{
  "d_model": 160,
  "head_dim": 32,
  "parallel_block": false,
  "schedule": "wsd",
  "final_lr_fraction": 0.0,
  "seq_len": 768
}
MLP neurons of a small language model. Each row is named by its layer, matrix (down: output weights) and neuron, and shows model dimensions 0-159. Each number is 128 + 32 x the weight over its row's rms, rounded and kept within 0 to 255. Numbers have three digits each. A neuron's up and down rows have the sign that makes its largest values positive.
After each neuron's rows, "fires before" lists the tokens most often just after its 100 highest values on Wikipedia text that the model never trained on.

L2.down91:104121192180173119136113164146135038170183158161083090131131111080124119122067151130127142146120120065069163137190125129165158140158083151128087098085132139162067108117108109126098078085137087120133135086153132081131139137136079124134129146166098182106157153160150159081157132160138103110111135135117114102177097114069099117139105135128142123090087132183136092149118151160165114098132130146145132163095125127122186137088125158178105047116183086094091128130088151061115131100130019
fires before: " ", " Party", " R", "o", " Team"

L2.down230:143137103056104138147096142082136107163107100166117094088187137160120153104209159135104184154131118101148095125167149164147040086064126160103125112148163122135127125123138137117140193200125140144127085056147186155094154114120134122093192127097062123131114143114143110132120139144134124169109117130123137154100179168108158120106151126180140146111126060113166150127159122111144163074141077166150101114103049060152149126169109065107133145134103139140142105132062107162099166190072161
fires before: " |", "R", " |\n", "L", ";"

L4.down66:104137145159145093105148207080123087100166102121174129137102140118094152153153134166212123120117072208146138193124110126187140133153096134115153102085152124111131150126102084161141107141155135140065137072136149148061193153143153073131108122079131172141119168099116121110138134120160090158139141117164164053131130093067150104122128114123119118093136153094125130140125147222180138093183141089169147083157112118115106118132105110168138160174087129197100182167135151139098182123089180
fires before: " ", "ific", "stit"

L4.down154:111193113135153139065156143095053121157140118116143143154102094135084117079133104169160195115136081147131118097100110191132149178173074094119097130078126131112175110164143107142115149094144097069128093062097113066109145172121075178098162146126142078115092126085076142121139138137113120163103120109144122069139135107102154154160128149152088113112155181093137179162092116165124137138115036123100088117137160139131115072155127220164139170187115128100090177113124147133107114175082122
fires before: " ", "n"

L4.down78:114137155047098135180059069103172121106162182176156161149126146110156132140117058070150129112118155144146080109115140100055128111128149061131141121157126099154153087085149118120059110167119153164157107134061148115093149120159213072146134097137101146097133164128160145180122076141150161126132151149166137156117103119128098168182153116049093086081172137152139146166096153157145106115141080084086127071139082164113140138125115178128154112178138107114113118124111102082127121144064135
fires before: " States", "ague", "t", "vel", "ave", " USA"

L2.down263:110110255146153134102115140166130113115117188080124081120131146125094179081154142082181161116168093101119089086132066118119148111101064150079092118140158138136156134137079117129145098100099101090100100104107178116131064176164099081140160151116111118083148086153149146104105093138110188170104102149138160106162130113106091140131159103120137132135134106056136078107123118162102156126100183129066128152108095125113125156105111141126082097064118152103142123124198091141158108098124120
fires before: " ", "20", " $", "-", " M"

L2.down201:113117138136134108140137176149168104123152131156145147139077076123139164094111162081191117184124150154172095170138175114125145061127209137093078151154150068189163136143120185081096133150163161134124184107135153082125164116163120099127097107129106204096129157155109141152085128148152133098120140136171121082129065175105131092131076157100089109066164152155063200118198080107137143146077144155123109060076114133160140081124155127160169127132102140111080114148137105106132116168137110
fires before: "ague", "t", "ave", "vel", "ank", "av"

L2.down311:174091114096065078115114102145100133122093134110106161131111177082144134129109148157147128080136123125157119172134098148161110108099186141063090215164137127143077083168144049116155129092098093182188125141092147154122162169176128134082162128173070052154113127119086110144174132050139129121107120120152154121135137104186084151128070129132145160152172081146157129072154161128136122166143152080102114123160118109107159123082057189118071116134122116130108163108103099140080131123177119
fires before: "-", "b", "ber", "th", "i", "j"

L4.down27:145056140111092131115144054159109165119128119135168140096126176188108137163128107132151163176158123122178157115159122145199112138060102148124076126104135095148121157124116146180135068067137151106085130186113126137099137105075058092072098114130104167101145130108100124061174154118123124068100088163156183103099113223113093097128124118148149154149099118103178135127099102157118166087075094137091148124126167110083109152112108170099093133091117140100177110097165145129166182124080090
fires before: " ", "ent", " (", " of", "et", "ing"

L4.down184:132171154138155119124106035100151189159164135166123138161145093079143114104163182091147153087154109152190147134145182151169123177096077143072140121096163079137116135036154104145140105180126154146101190157115160152140089115163152095090096096106066136153137118140114090155177135127125177168150178107145144130148129133136155129144115068090127095137168112111157195160129126148145097157136126103161081139057114123071141128151158164211088123131130107137142156163126076136153109074090100
fires before: " ", " |", "R", "L", ":", " Mal"

L2.down247:136118100147111153135174090163074120086106132160119104130142137124119145112166151110112110138164150132121141128064185067121044113129114143186105097147112188137115102099118147137183226158131106127106131127117174149134121153173139137094182128153141082094197044094178166080130127125148110104125087137095108065109158130116187137083147106095178078151150141111130191113119092138118172134140068089094103099176162117166174143054178159122132148127191119122147118146150130133189128105129109
fires before: "-", "vious", "ons"

L4.down18:095156106092079125116126127134101138139125131097110169121162091097135151146139112114079098093120163167136161242106185081142115119080145137141173124118120125125129137184115149144122141131124081105141164120118177117153164159115115119099120109130124161081144150159079107095105162155152146146166136203109129118081111080137118164041188116103140119097196122096179176139060150178189104103133090147096130120112074126090116131149108081115086119104149198174189168071197129161116128134155092
fires before: "qu", "x", "e", "lected", "ven", "es"

L2.down31:141148121126095163158140159087087058111111192161139110089156157107142136120123076048106141091123097137114136127144126154166199132102127197135109145081106104126159120088108132135137084102121124042147150184149054129160136156106096120129244059059112143121109095106184159106111149157140118143143145112103144116102091083099122164144135097142050043080151079095147144149129073122123104123145164125142109156082109113109138145174093144132111173126116154117131156085144109139101120117154105
fires before: " ", " T", " Total", " M", " Pre"

L2.down15:121144141160077107159226187128098091140099141132132127111105112092122165147085109105139113092143074095119103135128124081084083173079168181134119118129084150134140168140151142140121210154118142152106105098096102072112086146100108181143109202153077159160147112101106137167103131120057130118124104158128112161170117059138115145122034204096108155151148121110145079112192113097147103122132107118117141123115152081098155132117073116097157159126084081140137191114105101115182157087168118
fires before: "oup", "and", "ad", "am", "ant", "ave"

L2.down291:141109168088158080157121094133136161123143140164128147119129122127150157177132113066097097053154138149121132112144098167150120147175095159076125092170143167168111098125164135054136100086138150072146138121103193109103142118067126137126117115074077147065142146109148179122172137132099224117100112153103104074173134151135091118139120111102067154165071114161113165163102108096123144135121050121158110125192119154129156133121132153152073162162133134112110168170087170038177101138094153
fires before: "on", "and", "ander", "em", "es", " —;"

L2.down214:061131139135138104108130146141096142128095165111116165119116124102163109124197174161130074146151145170096075145173075089125156162082123154110087143103124064085140102118111108169149122121158159112110096158139229129134109130109144084126110090105100158144153123120177148124114112166134107083115144131160173087110133106098121100155059134160142142138099103178119133054100205182065157134163127113179106084068127129087138167087135147146152071119181117170121134145167070109155109171113207
fires before: " ", "ice", "in"

L2.down135:117109156168147143093115110146161114104155117166112151107205168153100104102114099126098126137170174094187165138117112169174163158107116107143180154100106170226085196147188148107098140108130157114150080166112154103124130150118162086152084150104091156127119083037101066120112091115098190135117086135128152095175113149165106154107082140102143176164079113161156118188130107118148154083174133052154122137127117149160104154097141138173132111193094166087144112157131135110102162088124114
fires before: " ", "ually", "^{", "ine", " ("

L2.down235:112177103129134160116084096154137135119081102120175124116100145171101045077084111161140140136167132119124202108079139129154126085140042092085172206126098089130195158124126070123109089145126128132149142150107124094095131158162095105151105124137105134149144137132126085123135124138142065090105145116191184155144138125185073115081051145068125141138086098111123154128131175152180135096166055103150086140117119155165112123180133090142084074134127123191117121105082120148093134140093089
fires before: "at", "ite", "ag", "ose", "il", "ile"

L2.down241:123096149093168150108145169186120178102137113129093162088099135098113109194081203114112152097152148162083125121188147154109129151079170192095136140175176100133067187143053051062106104132102135137105118118119163129143089093113125147127139112188126116150090109124155111119134117153127145165117165120119134156176138144109156061087061053121144157132085117090117140160090133119122099079133178149113109109126097216087140128137124075088111138151125151173105151101160070117150135099126102
fires before: "er", "iv", "es", "ers", "ust", "ic"

L2.down317:117126137058111146140125105100098137090126152127117085135172116171143071158103114168167111139132114203079105119121136117125077154121107139139128122140118172212101136117140109171125176053132161167155147126137099164193067146135101134144135055140128125108085072134119103139142147194119135106105122166191120142081138103055193155150138124143061142101116137128137100078100123072155098156164153180091118129180074102104119142163134139124100177192094135126123053133133153117119069125165075
fires before: " as", " a", " well", " the", " \"", " an"

L2.down116:183111103104139126160112131091130147141112132159134106160153174097126113149123151137098174146100114142164137125205112065105094116083070108078145095128120093171125059106159133134153138076159165092150089094144190159091142117135082177099152144106159148151186139126105124135074115104111163153150061088170143079198075075132162180145146095087116198144123161092101160161155155110142157176125165148147113154152126096119157123082120172072113137047149129166182117086130139085130122077133106
fires before: "-", " ", "  ", "|"

L2.down82:133199157159122114132088125124183117136151131109070103109119097133122115106132190127158091127112119096117065073129085114068132129102107102088085094114100134091069136106030093127113121124112186073161121107091118097133123131147136142136099085103100100112211109147166178174189138100064097143121214136120146135156120168124118156122119151179094075106151092111152066118130129133160071161125127114146107145139110131106122110129070187133161137155136115138104117178122050174127098201103126
fires before: " the", "l", "us", " a", " his", "t"

L2.down167:099144200162132144154166136147148144155133161143143080157141153135159123104125185138158172148183055041147119163140106166190151106126092130174133159135174105129142178121106109126165108150089114196108195075108111066135106139104119142145171150137132124101175087126146089108093117148052213187136136102153075099155143111107115064062112158131137136139102112141149135136111178133120130095099152180127163144104133102091191098184163160142088110160106146170097131136151101113173089123107130
fires before: "|", "-", " "

L2.down127:172096244101159089113124133133126127102170085150154061100154120158095150162136133061134131107113143130122118135173165136091169151118068156144115128088126134102078154086112051143076109141144130122125138122155142158171098131187157142106228152166163143170124152140114126140117137076101126126097123181108134054102161065126121134195108158147141139149149138091086158111157158112159133107152104138136092151137148127039135094107072134169063077106114141138083121168141123107172155108139141
fires before: " the", " a", "out"

L2.down35:146115123131078160110089171153159105173114086082071091118084117171168171103110214133086137150110095099123109108105116183196190177151140111117098076088120192126098104106150131155208050124086142168166108160132122150153122190072066127156177139129094113102149162138167097104110119133117126094112106176120123129090152154128108107078112084096150114162117201197105156109152127132151158173104071123183122124065122112115133148140121129127121111136130130098141170142163099113126154118110080
fires before: " ", " |", "0"

L2.down83:127124124163132134105111118159134105141050124179087174115085144115146163183132115085102181144133141119127090089168103172102136123132180154127165130086147147074121141136152093140128159168098141145171158181135121182129155135165119199143157105154093164141117130166162167182085132114095187117078183159137148109061166098126198178126178152154096151135117187150098124104188129109102140150127133104084163143163151173061149172157147171175117190131119101110136101132168168072133089084118171
fires before: "ican", "ith", "est", "ell"

L4.down306:149118183187128114094108157098214114122078163153141107145175142133113155100206137108180161177149106061095173116122066066151122105108079135112113115138156143133117148118072132148142071126184122120138101064106177131106096177102179103138129132132124099116139130159125101138118079105109177182125088073149154066160140112113064112110110141098145140155171111132146112158144127164140165102111183145110120143189100108108147129108104195078063150151106201123151138147193115145148115103127091
fires before: "==", "===", "=", "|"

L2.down162:179129196163128122122131114121116120183129074067154079111115106084109109112154158086103137117128137162132107081130079116169090100203164112122110114106103176132168171103124175116085142174094097072117144136135158158160212136118182120130129095085073129108178134186145044159116151080141082184081127119118149127148129197112133115158126120124150124093155174121127195128130136093109115130069149136124096104162140125161116096172134115090204109109089133100141124096170086165092065127114157
fires before: "duction", "cess", "ject", "duct", "p", "port"

L2.down216:120096167107180165091125130177107083134082181168093111108161160148142093094136141185107119128133079089115152086103093092127113127120108080104085095125139141161123160104111081109127119139073167126108133118177152146094079139075149151098163093166087104114189130167087141099104142123121123250131129090138079151121090119099137107134130155171159202137132127113127095133193179160105150094117125062118074115177101110104123188147112170169112137133170128198120146121087149150181156076143138
fires before: "-", " ", "|"

L4.down282:108117080194122131173151127185153123140101104088130109148144140088118092149147103137096112104120138104106116128135145115171143114103125124095117163178141095132109113127152079055123142125049086110078113124204128106131160190160066139147122142077139185146098121115143113142057055161178159163138169091150112111161144191138181158111113120120127087193125102113166151140180107159152090108074151116173153065126085113119167143137134120114120182181071105158097093159142103057128100159157167
fires before: " |", " |\n", "–"

L4.down283:111089108110118169161150121137199153143142113142117137110096118141145145137092072127091125150118127148199129137110088144081078140122108114102139123132123126203130078123091108181158133184100157144112152060153085084125128144196153120125121169188188115109091081142094115143151049111117162150154096114161190170093124126131094107134167148159078020075097123131094168071125054116086162078111148135104148132107181118060114097117128135115140164113116138127150068141111084119117116111148149
fires before: "\n", ",", " and", " (", "."

L4.down149:112064252140166152117158097138102153156114098086103132118151135132127166125158114096182084124103138090106145103165116140122121062089117157166158089186139119173115127095127135117134111163141062135105144129129171082109079106155092098179099113185098140143152063164148143115118127130141176246121123151146116090147079115140091087153167092131095155107111101068109112151120137137150190124112134157085116142129174140110144126115093124180053123082115087122095095118185151122130085102140139
fires before: "==", "===", "The", "In", "A"

L4.down239:175121129192139102152151112136157093129106120102155112162156152148139155136125152143123115102087124104135173137124136150084101088180106117194132151150142232125162115154178132190136193103092113106127086111087184157108096180136120161148156168069135204139156156145119049156158115097147177139133137155185111165157124145081131100077156090104128133097129173111053117128121119122140169110089122114158096167140130140117122108141126140049138140058149057081132133120134177049133140096122126
fires before: "duction", "cess", "ject", "duct", "p", "b"

L2.down68:141090152183135118117136152174074117136097135084085168131135079187097167131102118124147121189174135186109153139156118172163091160150112134153117123082125086188163138038113132110100134153188127093179134128113137114094125115148140096086111148129159135176130126109066117143138098190097110139170124098139114105060129158097184185117127121180165117157099156107157158084191173144140126142099107054165122146122078167107114147170189123141161111077126159109147232143155122112129129097131135
fires before: " ", ","

L2.down197:149107158158082142084137148113138174168134126113121151113129117147139095135101128140134091159123115106121095127136058105143131129202141114096202167104130109150138213114088127188095184145145133107116130061149150109133140146128163106094187159117143196141139137119099143122174151169080170086131055111104133074089185074130142120157132098122039107114090155153153169121113096114132146134143132138153112120213117174069096122138098149162090138139166158125092208079119129111074112143193107
fires before: "ed", "ated", "ing", "lish", "lished", "er"

L4.down271:115124209122184121044106107148144124159103113206100114120073166124120117084136142203092140134164147131146102178165164138062079116052091122117100178125108134154165121123143063103139172140133113141123136116178142129098178110175137155161147108089144099129173137100131166129095123168092117113118133152120152109093099124077130136153115160105142139150143108164120096171120190196137095077135188088085129175116134108113160158129141137127079136101176152133136082162158139202173153096189090
fires before: "-"

L4.down288:126112096141096150089173100160179119152143160133136169140124132176082189134146107161143077102221082093129125156167123190148142128174141138121210118046098135119097137109090130174113101104159075150083134172107126127103103141131093101118092217158116097175152159104072106080170152119154098142139134081128149118099122102111141095123173084126099119119153132137116168135098088093121144117074103126085136167226083143168083167110117155164092132106179140146126160135125134121097109124067146
fires before: "=", "==", "ip", "==="

L4.down276:136172125138102150164161168160157146119107217133165114133153132127166126099065152122082123118125119145144178146150074152110129142084155102192110099128096148176188066119142094103119148096177139075161116101101127113123106093062114072075148136069129183162092083043115102106167118108137122052114108071094084108089133104154074112121118170146144059081089163085125110171122163123140132174118113160160147108115149131093136157126124167136093115122128171163114177146156148149100129194125131
fires before: "ens", "e", "en", "es"

L4.down96:147149174048121206096122139105135108154111106141113163129149121141113191159114090119132133173108135087132144130049172120147143079127188103158148082119127140096118140162090082060197153072075140117108099100082089129148099056123124087072110156117154103084103070120115161138060093119125154137151146123178149151111099163129089073092124092131092129157125104115072140148125088153150126155164090150150139141114100134124195108109152125137088129153127144107074118125172145117243108131125127
fires before: "0", "8", "3", "9", "5", "7"

L2.down183:087157206115194168117183125139130102179196125112088089147207119133130155148144154124171135091172112113127095091113146123119062061091119197135108147144151096139111130127124141101087121186147083170134091143168117150134107127093095049192125074181120156140134151179153169149146134124122184146115124077116195089135128093159081078095125121150145173177149085119113085150073152077135154054130155112128117111116150132122113140128130156126103119073139161131124151141182124105111110137116180
fires before: "==", "===", "In", "The"

L4.down125:108158123122134144145085180106160183144222142122119094113136095119138113185116098136102152185131157168170107137093050184106130097093061094120123157068149091175126106149137165141154132129105114161130174081140105116107163138095115105146158100071125176129124125090167154148180128125149117110174135055176177141140162116158105077094101140131102169122101209075081099163119100153103073125143143167140156120100165146058093054148107115136128102157133107192119104122099157109123093102113124
fires before: "e", "es", "ed", "en", "z", "ter"

L2.down227:110138139113104126109156140147136087132110132147142134108117153175129141080056099086158095119152163144102117135119165131196156124137159118146111076142130164128110167124130128151155113149227105152172140183027126171140152158070156147115131077148176117155168166129100108135111136130086095202114124105092133061163106128092127090159110121183147152084109132165111130076202122165127168084164099152184195095120174139104112106101116111158057100124130088118155154170129147101132168107081181
fires before: " ", " –"

L4.down100:115131188118156185115131143100161078171129163141166175139140128084152156132116148098187178109104175133074136100080152032142170112083131128113221118161168158200125174088132131089075232150136145094153165207103165108121125143120160090187122098173164156184123149141100142107182168127106120094114091078176123146165162134132103111146103141137091138125108177145151115119097106074107159090158124128101132130164096116159103141113111139103113145139121148094124137155145163153105146149123110
fires before: " The", " In", " It", " This", " M"

L2.down93:164143183132161119069127144165087187149200207150138187142144142107053108145147154070197115119098154142133131051122157157122140217165066126099119108138091188167113128115142182142118096105196128132132149101140183111110130108138138106149128100133069120136108181141128128126125156125138189127135089115154102061136131071082103183129083105174128131123105104120095104117106146107128148107132159136085123138146158142070151119097164104205130113079131094124124141112122097101148110101103066
fires before: " ", " C", " B", " A"